Part of a small language model's weights.
Size: 16 layers, 8 heads of 64, MLP 2048 SwiGLU, 119M parameters.
Architecture: RMSNorm before each block, rotary positions, no biases in attention or MLP, untied embeddings.
Training: a variant of Muon for these matrices, 743M tokens, 5668 steps.
MLP neurons of a small language model. Each row is named by its layer, matrix (down: output weights) and neuron, and shows model dimensions 96-191. Each number is 200 + 30 x the weight over its row's rms, rounded and kept within 0 to 999. A neuron's up and down rows have the sign that makes its largest values positive.
After each neuron's rows, "fires before" lists the tokens most often just after its 100 highest values on Wikipedia text that the model never trained on. A number after a token or word is its count.

L10.down593,173,247,251,230,221,193,147,179,194,231,201,199,171,204,256,160,258,210,158,190,201,237,171,206,237,204,184,224,208,211,207,221,232,162,215,182,157,238,254,154,212,139,189,205,238,183,203,247,274,192,129,245,188,238,237,225,184,214,150,181,184,181,244,195,177,189,160,198,223,187,232,232,216,206,233,157,179,172,229,180,178,178,153,185,176,188,213,232,235,217,208,174,193,158,209,193
fires before: " |" 77

L7.down947,174,200,193,159,172,200,158,200,179,220,173,204,216,193,184,194,226,214,194,195,159,150,179,187,225,173,192,217,206,156,187,227,191,220,264,164,255,159,210,208,186,193,204,216,254,226,213,192,227,174,191,165,183,183,213,208,238,207,198,251,197,130,222,161,198,188,198,182,199,206,212,218,173,214,204,164,233,228,190,225,174,211,216,181,227,188,188,186,210,157,231,183,189,235,185,227
fires before: "\n" 84

L7.down346,197,159,139,229,175,234,218,230,226,192,213,264,250,185,172,204,265,171,154,191,278,246,198,165,179,194,215,205,189,181,197,265,190,235,170,182,231,271,252,185,213,188,192,232,207,193,204,175,194,221,193,227,207,203,219,173,218,239,168,239,175,235,200,206,176,131,265,209,179,223,165,155,246,165,253,250,171,166,191,163,155,220,196,196,200,232,220,190,198,172,219,221,145,226,177,216
fires before: "\n" 65

L10.down661,210,200,191,170,204,190,224,210,196,217,208,192,228,211,261,200,208,178,175,247,227,198,190,204,182,198,223,245,145,231,191,150,191,238,194,204,182,136,169,187,188,181,187,215,190,255,175,210,238,193,214,208,157,233,213,145,223,223,139,209,239,226,188,187,205,224,205,217,235,208,218,166,184,180,139,244,221,174,212,182,206,167,194,205,169,197,191,219,217,200,206,186,200,203,220,211
fires before: " of" 71

L10.down2010,184,266,232,152,211,187,217,251,221,208,173,182,202,151,159,257,197,208,167,164,143,205,173,249,193,219,187,203,257,165,210,198,207,151,187,188,169,186,195,224,196,226,221,187,210,186,190,224,472,238,204,210,179,202,161,227,192,228,213,216,209,220,208,194,202,172,207,176,191,196,188,213,214,214,235,252,209,224,183,226,182,220,173,224,153,226,194,161,225,268,215,189,187,217,211,227
fires before: "\n" 71

L7.down399,231,229,164,211,185,191,222,209,189,214,172,183,222,193,172,198,215,244,200,182,180,209,188,235,174,180,229,201,203,191,227,172,139,175,173,186,156,187,217,213,176,221,240,178,282,235,164,219,81,157,211,178,179,191,137,211,221,208,263,149,178,208,230,156,220,189,278,200,188,229,158,186,253,157,198,189,191,187,160,209,231,155,250,195,186,205,219,224,230,184,164,196,181,194,174,211
fires before: " |" 40, "\n" 32

L7.down1070,207,198,170,243,208,119,185,259,130,214,225,231,203,176,236,170,248,176,193,200,179,216,225,178,169,190,166,251,203,211,166,188,205,216,215,204,189,200,234,190,154,207,157,206,215,189,186,190,189,211,168,182,168,209,207,207,203,219,194,154,244,182,139,203,190,204,197,207,196,249,213,230,128,241,212,166,198,185,238,208,151,238,170,176,195,186,158,166,217,193,199,96,161,161,201,159
fires before: "-" 62

L7.down1998,188,180,154,232,247,191,143,215,215,194,172,195,189,196,226,192,231,210,148,229,178,218,214,152,228,243,210,203,218,244,230,213,236,213,229,183,195,241,206,219,187,180,192,211,258,222,200,239,133,180,184,205,224,219,214,209,177,215,220,225,198,160,213,207,241,240,179,214,215,121,174,160,194,208,194,214,178,174,182,235,156,166,209,166,256,241,170,159,193,219,141,209,210,192,234,172
fires before: " |" 85

L10.down155,216,240,162,188,189,231,260,192,194,194,220,272,212,152,178,217,210,225,216,183,249,197,194,147,190,187,156,198,240,197,209,114,196,242,172,209,207,167,217,133,226,192,193,214,204,244,202,237,184,194,197,173,209,211,215,190,235,231,203,158,210,223,194,232,164,241,179,173,201,220,206,152,193,191,214,212,130,196,153,249,187,192,188,276,197,199,193,204,184,186,243,231,235,197,177,195
fires before: " of" 44, " and" 9, " the" 4

L7.down598,161,231,232,176,157,236,162,181,188,233,209,172,204,250,203,204,204,203,213,197,178,206,206,213,199,198,189,177,228,201,249,194,204,169,182,237,199,206,209,232,210,183,166,212,181,184,211,145,158,154,214,167,175,195,245,208,173,256,219,204,196,191,205,158,263,252,216,187,223,180,201,188,243,146,179,219,194,216,189,211,229,193,228,215,219,240,203,188,174,186,194,160,157,173,236,229
fires before: " 0" 68, " 1" 15, " 2" 4

L10.down1375,205,229,220,220,230,239,170,152,209,197,190,143,219,254,222,191,262,179,150,208,144,162,183,213,158,194,183,213,214,218,232,172,185,257,213,206,235,215,185,193,205,144,191,207,214,173,209,175,243,170,158,213,166,194,148,185,190,200,222,233,173,184,228,203,183,169,209,152,214,210,171,143,165,232,210,229,161,156,208,214,216,190,231,267,184,156,230,195,188,231,244,188,162,252,257,170
fires before: " |" 54, " –" 12, " (0)" 4

L10.down538,170,233,176,241,247,192,203,199,229,218,166,146,241,246,154,130,206,208,234,198,211,169,179,198,203,230,188,200,192,182,178,187,158,192,179,215,221,195,184,175,200,181,183,172,207,216,205,241,190,210,209,195,120,178,182,205,214,154,146,222,188,163,223,213,198,138,249,223,200,175,224,206,227,139,188,165,184,213,208,211,135,192,235,141,212,243,194,253,210,186,262,155,176,200,228,176
fires before: " |" 36, " L" 9, " W" 8, " " 5, " at" 4, " vs." 4

L10.down1425,197,229,223,168,186,223,254,208,173,237,188,225,219,238,182,238,236,196,126,259,142,203,213,191,231,225,211,177,218,208,199,202,232,160,235,165,184,174,193,275,152,207,195,213,122,205,158,224,55,159,181,169,212,190,224,199,216,161,191,182,182,159,240,185,194,204,249,236,205,176,176,223,198,257,193,185,233,184,198,161,265,173,237,191,239,173,211,213,200,195,205,249,185,234,234,214
fires before: " |" 58, " the" 4

L10.down520,180,143,191,145,197,191,173,187,201,189,221,184,248,163,249,223,209,218,181,126,179,210,188,182,172,205,206,175,235,182,184,161,144,204,203,236,179,239,179,248,214,231,188,198,218,206,176,219,161,195,193,192,206,185,217,168,169,205,193,188,232,224,217,234,203,210,202,245,230,207,235,141,195,208,176,137,238,206,200,212,135,170,239,216,162,237,177,237,233,238,177,214,200,197,135,193
fires before: "\n" 72, " to" 6, " Tournament" 4

L10.down998,205,169,161,247,145,243,228,179,201,225,174,217,223,209,176,189,166,193,188,183,143,189,176,180,166,184,239,136,243,232,224,238,225,178,132,184,198,206,150,217,191,286,183,193,150,201,223,191,204,188,188,190,161,216,186,189,151,142,226,235,218,243,198,173,195,152,162,217,181,164,227,219,224,217,258,200,237,235,182,204,218,134,224,165,209,169,187,215,146,180,208,217,235,198,163,178
fires before: " is" 26, "\n" 15, " in" 11, " was" 10, " =" 8

L10.down458,223,172,170,178,214,202,221,169,181,201,225,228,201,227,192,220,185,195,247,188,196,181,205,188,172,196,248,197,157,238,207,178,182,181,237,184,219,221,214,223,232,261,218,221,222,166,219,196,234,183,168,225,221,202,257,183,220,210,185,161,221,219,158,216,232,215,189,122,206,193,147,210,192,219,229,219,145,204,213,197,225,212,247,189,133,232,218,210,204,186,222,203,247,200,171,168
fires before: " |" 33, " in" 9, "|" 5, " the" 4, " place" 4

L10.down15,214,193,229,216,164,178,172,201,264,162,185,205,210,222,180,223,211,236,201,258,176,125,171,198,235,199,200,195,174,195,165,202,215,167,147,210,191,260,197,243,189,208,144,202,197,196,227,179,188,220,200,235,201,210,200,212,211,184,198,237,174,187,233,206,271,202,212,189,228,141,184,209,161,187,207,203,226,211,223,205,208,195,158,185,274,187,186,232,170,205,180,261,246,182,191,181
fires before: " of" 33, " in" 13, " on" 4

L10.down198,177,189,178,200,242,209,216,184,250,188,189,231,216,220,177,213,192,198,165,184,225,220,207,211,193,157,191,206,250,166,249,247,194,199,246,202,226,232,208,225,190,168,165,224,168,253,139,241,219,178,205,234,181,212,185,208,188,227,205,239,180,197,213,220,153,191,159,200,209,225,219,180,201,187,152,198,194,193,183,186,185,278,209,181,232,213,163,206,202,184,237,186,183,207,195,160
fires before: " |" 91

L7.down462,204,207,196,198,235,222,205,197,217,199,123,203,218,123,179,231,231,214,196,190,195,130,212,217,176,186,217,234,225,221,180,176,203,184,175,195,212,140,264,207,142,165,218,221,235,202,232,194,188,206,223,189,203,204,144,172,165,152,183,216,181,202,259,163,207,211,176,177,182,179,234,169,165,204,192,194,208,235,188,210,251,207,202,171,193,205,245,204,180,203,223,223,222,215,167,241
fires before: " 6" 12, " 8" 11, " 4" 10, " 5" 7, " 9" 7, " 10" 5

L10.down1718,168,216,204,233,196,251,208,193,189,191,164,189,172,167,182,200,235,212,190,219,161,199,131,205,267,217,193,166,182,135,190,249,204,192,215,231,222,234,263,175,187,179,162,211,211,195,231,214,132,191,200,179,228,235,157,242,192,181,195,181,198,166,212,227,225,235,219,184,187,222,203,218,210,191,189,179,247,213,181,194,202,228,195,210,257,165,236,188,171,199,187,229,230,227,172,234
fires before: " of" 49, " in" 11

L10.down828,259,177,165,196,222,220,215,271,176,175,144,178,205,181,235,193,185,213,194,179,162,207,154,237,154,166,241,206,192,195,156,154,234,156,233,216,213,177,200,136,251,256,150,190,213,156,168,227,182,217,288,225,161,207,225,197,203,229,192,153,235,131,219,193,216,236,171,246,216,239,186,182,203,241,194,184,196,187,232,242,218,183,209,211,173,237,235,170,198,219,233,193,157,182,217,178
fires before: " to" 48, " with" 10, " of" 9, " for" 4

L10.down1404,243,231,173,210,159,218,201,188,203,199,223,191,172,153,255,158,236,179,171,202,206,168,205,255,193,189,193,215,231,244,220,218,155,196,166,218,204,171,263,147,204,151,197,173,158,220,212,209,149,209,193,238,162,227,228,229,200,183,212,209,221,206,151,200,165,221,151,193,230,160,161,218,271,272,185,168,211,175,186,142,188,217,207,212,234,208,176,161,217,207,175,205,151,215,191,201
fires before: " |" 47, " (born" 10, ";" 7, " " 5

L10.down1349,169,174,213,212,212,182,207,189,205,189,245,213,193,242,177,189,197,174,241,207,234,137,207,179,156,224,245,221,130,162,218,193,212,220,203,184,155,154,191,237,202,182,228,209,219,151,193,201,225,159,248,203,174,221,137,218,192,204,185,236,235,148,196,221,257,184,185,219,230,187,187,157,213,234,189,198,198,154,154,176,161,183,171,217,190,230,156,167,206,219,220,189,115,215,242,191
fires before: " |" 46, " in" 8

L7.down52,144,187,193,187,223,143,184,206,212,180,169,179,249,191,217,275,220,193,229,252,220,181,168,163,173,241,198,212,163,219,220,198,215,163,221,212,166,198,140,171,184,198,186,211,214,197,186,199,210,174,194,189,171,227,173,183,202,197,194,258,193,216,212,184,166,192,171,187,179,229,196,227,187,232,215,226,217,187,230,238,153,234,207,132,223,181,184,165,223,190,188,233,176,225,153,175
fires before: "\n" 87

L10.down139,193,195,222,212,218,158,302,242,208,184,185,212,228,230,201,262,230,179,186,149,164,169,205,200,201,236,138,203,176,179,135,212,208,173,208,166,173,219,215,150,223,205,177,238,216,106,176,165,179,199,172,186,187,171,168,173,159,209,196,211,132,156,174,220,229,216,191,222,205,230,180,220,147,190,170,200,214,182,161,190,171,215,165,241,262,228,199,251,218,194,175,240,138,181,226,189
fires before: "\n" 64, " World" 9, " the" 7

L10.down1263,172,218,211,199,204,237,213,200,227,160,218,212,193,241,256,217,171,193,187,212,183,191,203,153,215,191,194,230,145,174,232,212,203,234,203,237,191,207,186,270,247,134,206,213,167,180,200,189,160,233,188,233,223,231,194,221,248,200,177,219,233,271,198,188,221,190,201,151,192,228,196,195,145,201,244,162,194,206,184,180,239,189,180,247,207,205,277,202,178,210,184,189,172,183,269,199
fires before: ":" 56, ";" 17

L10.down779,175,204,229,214,190,207,182,223,232,229,189,214,206,186,181,170,205,191,181,182,133,148,200,179,171,212,228,188,200,120,232,188,219,150,237,175,180,145,177,173,162,208,222,191,172,227,195,187,203,156,213,199,164,208,155,212,208,162,190,247,188,183,186,168,258,197,176,219,212,151,217,205,216,186,210,250,231,199,236,180,207,217,195,229,232,148,181,176,144,191,207,134,241,177,134,193
fires before: " is" 24, ")," 15, " was" 13, "\n" 8

L10.down1373,241,213,210,147,218,239,260,174,187,184,160,206,224,205,178,223,223,224,240,162,186,187,193,196,185,203,226,187,212,220,229,177,187,165,224,195,150,187,216,189,204,194,205,144,167,173,165,166,173,230,203,217,229,190,199,173,208,168,199,198,196,189,194,172,192,227,151,253,236,142,193,284,225,201,200,258,227,218,227,165,212,198,189,198,195,188,177,236,132,158,185,247,220,190,185,200
fires before: " |" 56, " 1" 4

L7.down1818,197,212,194,181,219,215,223,229,189,163,212,208,175,195,145,271,136,241,146,173,176,202,153,188,154,174,221,211,164,123,266,144,199,194,170,193,187,187,202,205,225,189,219,255,215,250,164,218,181,244,234,161,197,196,170,268,185,261,196,208,151,159,222,201,169,155,220,164,192,162,156,242,183,201,114,199,195,229,144,242,186,172,221,218,258,199,193,221,221,188,182,184,188,222,222,210
fires before: " well" 27, " a" 16, " the" 8, " of" 6, " part" 4, " they" 4

L7.down235,268,190,179,244,188,190,152,249,205,224,218,198,188,255,225,208,176,186,260,218,207,226,257,209,194,224,159,162,243,211,261,182,232,186,207,233,216,221,212,166,107,162,178,225,201,209,254,186,239,213,262,128,224,174,209,203,223,231,247,193,190,178,182,200,205,196,259,208,202,145,197,192,229,173,218,220,223,165,225,217,177,208,156,220,200,208,164,205,225,219,217,244,179,218,231,190
fires before: " 0" 33, " York" 15, " York," 5, " Zealand" 5, " 2" 4

L10.down777,176,169,195,173,136,240,166,222,187,172,168,159,217,213,190,194,218,230,180,223,218,223,215,199,202,184,211,188,215,208,217,191,204,224,174,185,231,164,173,159,245,151,176,195,202,186,188,197,212,155,220,148,237,172,168,146,192,190,184,255,135,180,181,235,200,210,198,208,197,180,267,213,195,197,229,171,196,122,184,200,209,183,183,201,192,275,249,205,176,173,199,229,219,181,204,191
fires before: " 0" 22, " 2" 10, " 1" 8, " 3" 7, " 4" 4

L7.down650,221,193,154,125,199,247,178,252,153,207,183,185,250,181,166,138,229,158,214,185,213,198,189,136,188,263,145,205,219,168,196,205,142,209,188,185,177,238,156,259,198,218,190,159,200,256,256,156,121,137,186,227,180,199,173,207,198,186,182,203,228,228,216,234,201,168,230,233,191,187,191,209,198,204,128,211,219,243,217,180,216,167,230,171,214,142,239,189,145,188,235,198,194,152,241,208
fires before: "\n" 59

L10.down1792,183,203,197,253,182,203,239,211,147,157,181,186,134,204,208,138,186,212,221,177,149,271,188,181,146,214,224,155,231,151,212,223,223,193,175,176,193,125,201,229,247,214,173,200,219,195,190,197,197,214,189,229,177,185,175,169,162,230,158,186,191,184,218,211,204,215,161,263,165,166,227,181,262,171,210,146,215,188,161,143,189,208,155,188,241,174,213,216,158,228,240,181,191,179,244,165
fires before: " |" 63, ";" 6, " /" 6

L7.down1828,180,233,206,181,204,224,236,240,179,211,153,205,204,226,202,209,210,215,247,184,185,213,194,118,220,222,191,199,194,242,180,180,164,170,233,215,226,241,197,163,159,170,195,189,177,193,260,212,153,163,229,207,251,126,202,188,187,167,209,224,246,204,185,132,238,237,170,217,247,178,180,188,172,137,120,196,252,216,178,181,196,205,188,218,196,235,214,162,200,252,182,202,231,176,225,197
fires before: " is" 24, " was" 23, " has" 7

L10.down824,212,113,210,241,186,191,212,200,184,171,177,178,179,204,174,199,183,226,217,197,191,191,202,150,225,188,248,253,254,199,203,206,150,197,246,172,207,241,209,205,197,190,209,173,152,220,199,194,127,188,108,199,158,222,227,229,160,187,207,232,137,245,188,184,235,214,242,175,187,210,200,199,147,159,199,204,239,183,200,282,227,211,183,190,211,245,170,187,206,215,193,154,189,223,179,245
fires before: "\n" 100

L10.down1570,196,209,215,216,151,131,224,202,199,140,190,251,172,119,273,202,168,227,238,225,187,216,232,214,201,207,169,216,178,205,241,222,200,222,212,252,270,193,247,234,274,230,211,156,202,245,235,249,184,191,179,172,265,165,200,169,190,210,249,204,233,206,193,232,257,241,192,185,181,226,177,246,235,167,188,226,185,228,195,242,173,196,205,207,167,210,182,213,204,204,210,221,158,155,214,202
fires before: " of" 54

L10.down360,234,201,180,220,167,199,213,184,219,136,182,241,195,172,185,192,157,167,161,159,223,235,212,130,213,218,155,212,191,200,181,159,184,210,140,210,169,163,224,160,181,195,195,210,204,204,138,235,254,173,188,202,172,214,241,188,255,200,160,220,266,201,180,196,184,173,149,199,177,199,175,199,191,213,218,197,178,150,183,230,203,224,226,184,181,193,158,173,171,163,207,187,247,228,176,156
fires before: " |" 72

L7.down661,219,159,118,212,182,236,203,213,179,171,185,229,170,232,252,210,164,240,187,209,177,150,181,187,154,199,196,174,215,202,225,215,175,195,230,135,157,209,206,125,148,199,217,228,196,180,227,166,232,200,188,224,191,159,233,180,214,235,173,241,233,141,202,187,201,186,224,217,170,183,165,207,170,175,195,275,137,228,162,215,189,190,203,204,203,256,269,219,195,217,208,212,194,155,204,153
fires before: " the" 18, " in" 15, " a" 12, " his" 5

L10.down406,141,201,206,217,222,153,184,224,184,237,132,190,235,231,188,210,250,194,208,200,232,233,212,211,157,177,175,235,182,218,189,193,167,141,176,207,232,208,201,217,231,173,186,222,254,73,158,187,188,214,246,170,231,184,209,193,235,186,186,211,116,219,205,181,177,210,178,178,208,204,215,162,185,206,164,165,226,211,200,178,220,223,163,141,215,271,228,190,156,207,190,159,166,242,179,194
fires before: "\n" 58

L10.down750,212,229,243,202,179,266,183,224,236,181,218,221,198,181,211,250,161,216,177,217,208,205,143,250,227,229,216,187,205,193,176,256,260,215,198,194,228,163,211,234,112,239,219,264,224,165,198,178,129,167,186,233,188,213,200,249,238,176,224,209,208,194,205,184,213,199,227,189,203,174,180,180,220,169,231,152,215,217,181,208,235,141,198,178,195,144,223,210,214,222,214,244,198,178,195,235
fires before: "\n" 52, " |" 12, " /" 8

L7.down1750,236,213,205,248,194,200,174,212,160,159,214,194,249,238,231,182,228,174,218,151,128,198,217,176,173,174,236,165,191,198,204,162,227,208,197,183,241,143,174,183,241,205,217,196,182,163,216,176,141,198,211,203,184,286,170,190,105,172,169,219,170,187,161,221,244,125,185,167,208,233,249,183,166,186,158,188,182,257,247,183,216,191,234,203,165,223,182,170,199,225,183,208,233,190,190,193
fires before: " 8" 15, " 6" 13, " 7" 9, " 2" 7, " 5" 6, " 4" 5

L7.down360,230,190,188,167,214,173,190,242,176,189,230,251,174,147,220,189,186,197,161,196,269,215,185,192,188,194,205,192,221,152,240,187,177,172,238,173,275,206,196,189,185,177,201,249,226,167,255,250,212,255,224,199,187,194,254,199,161,197,140,161,220,242,144,199,211,201,189,196,259,172,202,255,243,186,216,183,190,217,273,169,172,205,164,190,193,221,179,174,208,215,198,246,181,190,162,214
fires before: " of" 35, " in" 15

L10.down632,160,240,137,215,185,194,240,183,213,201,198,193,233,263,245,182,144,167,211,195,194,187,221,210,202,173,216,215,190,166,205,222,227,241,219,199,198,174,236,219,170,165,175,216,218,236,158,201,217,198,218,244,166,164,177,257,187,179,225,215,222,226,221,206,213,210,256,133,229,204,211,180,206,224,210,188,220,164,218,208,205,219,188,206,184,203,186,213,203,196,182,210,159,191,221,201
fires before: " /" 79, "\n" 4

L10.down681,185,217,176,221,244,202,190,179,190,183,192,205,264,193,227,208,147,271,204,155,204,151,175,180,250,184,199,191,160,173,195,189,238,223,229,157,174,204,196,168,209,229,201,185,141,204,271,158,277,162,194,183,265,227,234,194,182,212,217,190,199,224,222,215,209,204,207,181,199,177,269,140,192,178,199,225,144,205,249,192,167,167,220,242,192,201,172,251,207,200,212,221,180,234,221,149
fires before: "\n" 45, "mal" 7

L10.down1995,194,237,227,180,220,183,188,216,184,256,166,229,198,228,142,226,200,208,165,221,202,200,203,216,193,171,259,226,223,198,188,225,193,216,206,233,212,198,164,227,228,190,219,183,205,194,202,161,217,201,259,180,195,192,194,132,199,201,222,180,171,167,197,168,229,196,222,186,196,259,158,152,140,171,177,246,239,197,159,195,212,186,256,192,173,197,224,166,280,142,166,198,254,183,223,205
fires before: "\n" 50, " Ah" 6, " and" 5, ":" 4, " |" 4, " ==" 4

L10.down1392,167,202,156,212,174,190,256,255,207,206,145,186,212,258,210,194,189,109,170,195,191,198,229,254,223,154,186,250,175,233,183,197,209,178,254,199,162,177,262,181,184,117,189,182,160,200,196,182,185,135,185,226,166,151,265,181,177,201,210,209,195,242,246,131,175,200,165,181,192,183,230,221,210,210,204,199,220,167,199,231,164,200,171,185,246,224,178,173,203,199,211,242,183,204,195,198
fires before: " to" 53, " the" 5

L7.down697,192,218,163,158,223,248,248,163,247,166,195,211,165,204,179,153,163,176,166,188,220,189,169,213,191,198,209,204,194,231,145,201,212,194,204,254,214,207,199,231,221,204,175,223,175,185,167,263,163,197,197,159,187,209,182,189,186,209,207,164,238,276,168,210,239,195,206,189,219,176,193,271,191,172,159,199,228,183,255,236,242,252,225,251,201,219,221,184,223,186,189,219,193,152,172,191
fires before: " of" 59, " to" 4

L7.down10,142,197,212,219,189,223,204,221,222,183,157,213,214,206,190,173,225,147,181,166,210,228,217,183,166,186,178,213,215,227,197,184,195,199,175,170,151,196,236,224,193,198,179,160,181,225,184,186,201,188,182,195,216,192,214,175,193,221,177,221,192,166,193,244,218,204,161,262,242,231,207,208,217,157,153,200,188,193,167,227,211,201,180,210,244,222,155,177,227,165,218,147,208,210,262,147
fires before: " |" 64, "17" 4

L10.down1019,209,141,222,175,191,180,188,220,212,170,253,171,209,168,150,226,190,204,225,189,272,193,146,163,169,195,169,211,158,205,175,277,226,234,169,144,208,228,205,156,236,190,218,208,239,247,168,184,172,247,219,164,194,259,208,220,162,215,176,230,166,279,124,193,206,181,150,256,192,201,208,196,235,195,208,175,212,173,215,210,217,182,180,164,163,248,183,182,227,142,120,197,186,172,169,180
fires before: "\n" 100

L7.down2017,165,165,178,209,163,156,208,122,215,218,213,174,209,241,181,193,168,221,205,232,210,220,203,224,211,130,172,200,205,216,214,200,202,199,226,215,147,219,183,207,193,210,162,191,205,230,201,210,272,203,201,199,223,239,177,131,241,157,205,198,148,225,226,190,205,258,160,157,196,203,202,162,220,293,197,219,220,245,226,199,184,265,162,199,186,182,183,207,186,186,221,152,209,215,231,217
fires before: " of" 45, " and" 7, " to" 6, " in" 4

L7.down1480,184,166,171,193,189,162,211,202,188,225,209,248,227,240,148,195,228,168,186,206,211,180,176,209,233,239,188,264,185,181,184,204,168,217,211,215,210,179,180,187,214,220,195,285,162,220,210,190,270,193,182,204,188,207,226,202,191,241,221,199,186,236,216,191,244,203,234,191,166,188,175,209,165,189,195,234,196,198,210,195,181,207,153,173,226,214,217,183,268,229,146,195,195,187,183,174
fires before: " of" 39, " in" 11, " for" 10, " to" 6

L7.down258,224,136,201,192,214,274,210,255,204,172,210,178,188,248,155,181,160,222,131,188,220,220,164,209,185,149,192,196,232,206,184,198,188,131,247,244,230,192,129,231,195,187,213,214,213,236,199,163,207,180,233,191,220,248,205,191,210,194,194,175,246,115,193,235,189,164,134,206,229,197,154,245,234,242,181,238,220,209,207,213,186,262,190,190,195,233,220,203,189,207,179,216,220,174,209,132
fires before: " of" 19, " by" 10, " as" 10, " in" 7, " with" 6

L7.down73,175,205,237,193,252,206,269,157,228,178,166,262,236,149,254,212,231,202,187,212,246,239,242,209,239,181,199,208,202,242,247,228,230,270,200,225,202,200,166,169,220,230,175,148,174,217,245,262,199,154,204,208,192,157,193,179,223,212,174,177,201,205,186,219,163,217,212,188,256,206,200,201,222,172,176,224,199,220,179,239,136,234,217,190,134,183,196,179,234,229,142,234,160,246,244,229
fires before: "\n" 35, " –" 8, " is" 8, " 91" 4, " 88" 4

L10.down381,232,182,272,182,172,238,185,224,218,224,226,198,178,222,191,203,224,191,223,168,243,197,208,179,212,231,206,195,199,206,190,207,270,231,197,225,209,219,217,226,194,141,206,185,174,190,220,174,176,213,180,158,209,222,210,186,233,255,193,233,198,247,200,210,218,193,225,149,188,211,227,178,194,196,212,226,209,180,195,217,184,210,190,253,188,185,236,244,256,250,176,168,211,166,208,206
fires before: "\n" 82, ":" 6

L7.down877,216,209,184,161,256,240,192,167,227,221,199,190,151,242,207,243,241,224,233,236,283,210,204,170,181,264,162,179,173,224,206,149,175,237,230,180,182,225,239,213,188,216,165,174,218,170,160,161,168,223,207,189,137,265,224,145,269,239,243,180,191,175,215,196,209,190,220,161,256,183,191,259,197,229,185,145,182,181,239,203,235,198,176,186,161,196,214,248,190,156,167,161,199,222,160,111
fires before: "|" 27, "|---|---|---|---|" 9, "-" 7, "2." 5, "\n" 5, "3." 4

L7.down580,173,204,182,241,166,233,193,183,197,192,140,175,200,155,206,234,165,141,141,162,207,147,245,217,193,203,197,166,130,166,184,208,237,196,173,223,167,228,191,195,237,237,256,225,190,198,193,199,222,203,195,166,219,173,164,153,186,219,204,219,171,239,184,183,158,195,180,170,183,189,158,179,202,208,168,154,174,186,181,213,175,183,174,202,155,201,238,251,107,179,199,198,299,169,210,197
fires before: " |" 55, " 2" 4, " m/s)" 4

L7.down778,188,254,210,151,170,165,178,233,221,165,244,220,185,179,215,258,229,212,174,175,216,179,248,143,206,191,185,195,175,171,190,214,222,150,242,172,210,177,181,215,124,186,212,227,190,197,221,199,247,232,194,250,181,238,253,152,227,161,234,205,196,195,177,169,216,196,178,187,163,179,149,224,210,147,214,186,172,199,188,239,186,150,209,211,226,174,202,193,190,217,198,184,202,249,185,252
fires before: "\n" 30, "-" 28

L10.down1852,243,251,245,247,153,241,172,240,198,255,274,180,218,174,176,207,210,208,175,248,203,193,219,214,214,223,241,174,156,166,139,200,170,219,203,221,226,195,221,183,202,169,149,182,244,219,195,205,278,192,190,208,189,215,193,190,215,237,187,208,162,193,160,172,213,210,134,234,202,201,265,149,186,202,257,204,249,185,187,230,188,175,179,199,203,224,198,214,200,203,153,148,252,141,235,219
fires before: " |" 87

L7.down1943,190,153,210,197,225,251,240,168,203,190,181,173,243,186,202,161,245,177,187,181,233,181,158,228,204,170,183,208,163,187,205,183,214,210,198,179,227,238,192,237,243,179,179,184,151,170,247,176,200,229,149,210,243,189,177,182,161,214,210,201,188,197,176,218,222,202,169,261,204,214,193,232,167,147,224,215,214,211,276,196,190,184,178,166,229,221,193,186,241,216,221,250,231,191,165,251
fires before: "\n" 89, " Ah" 6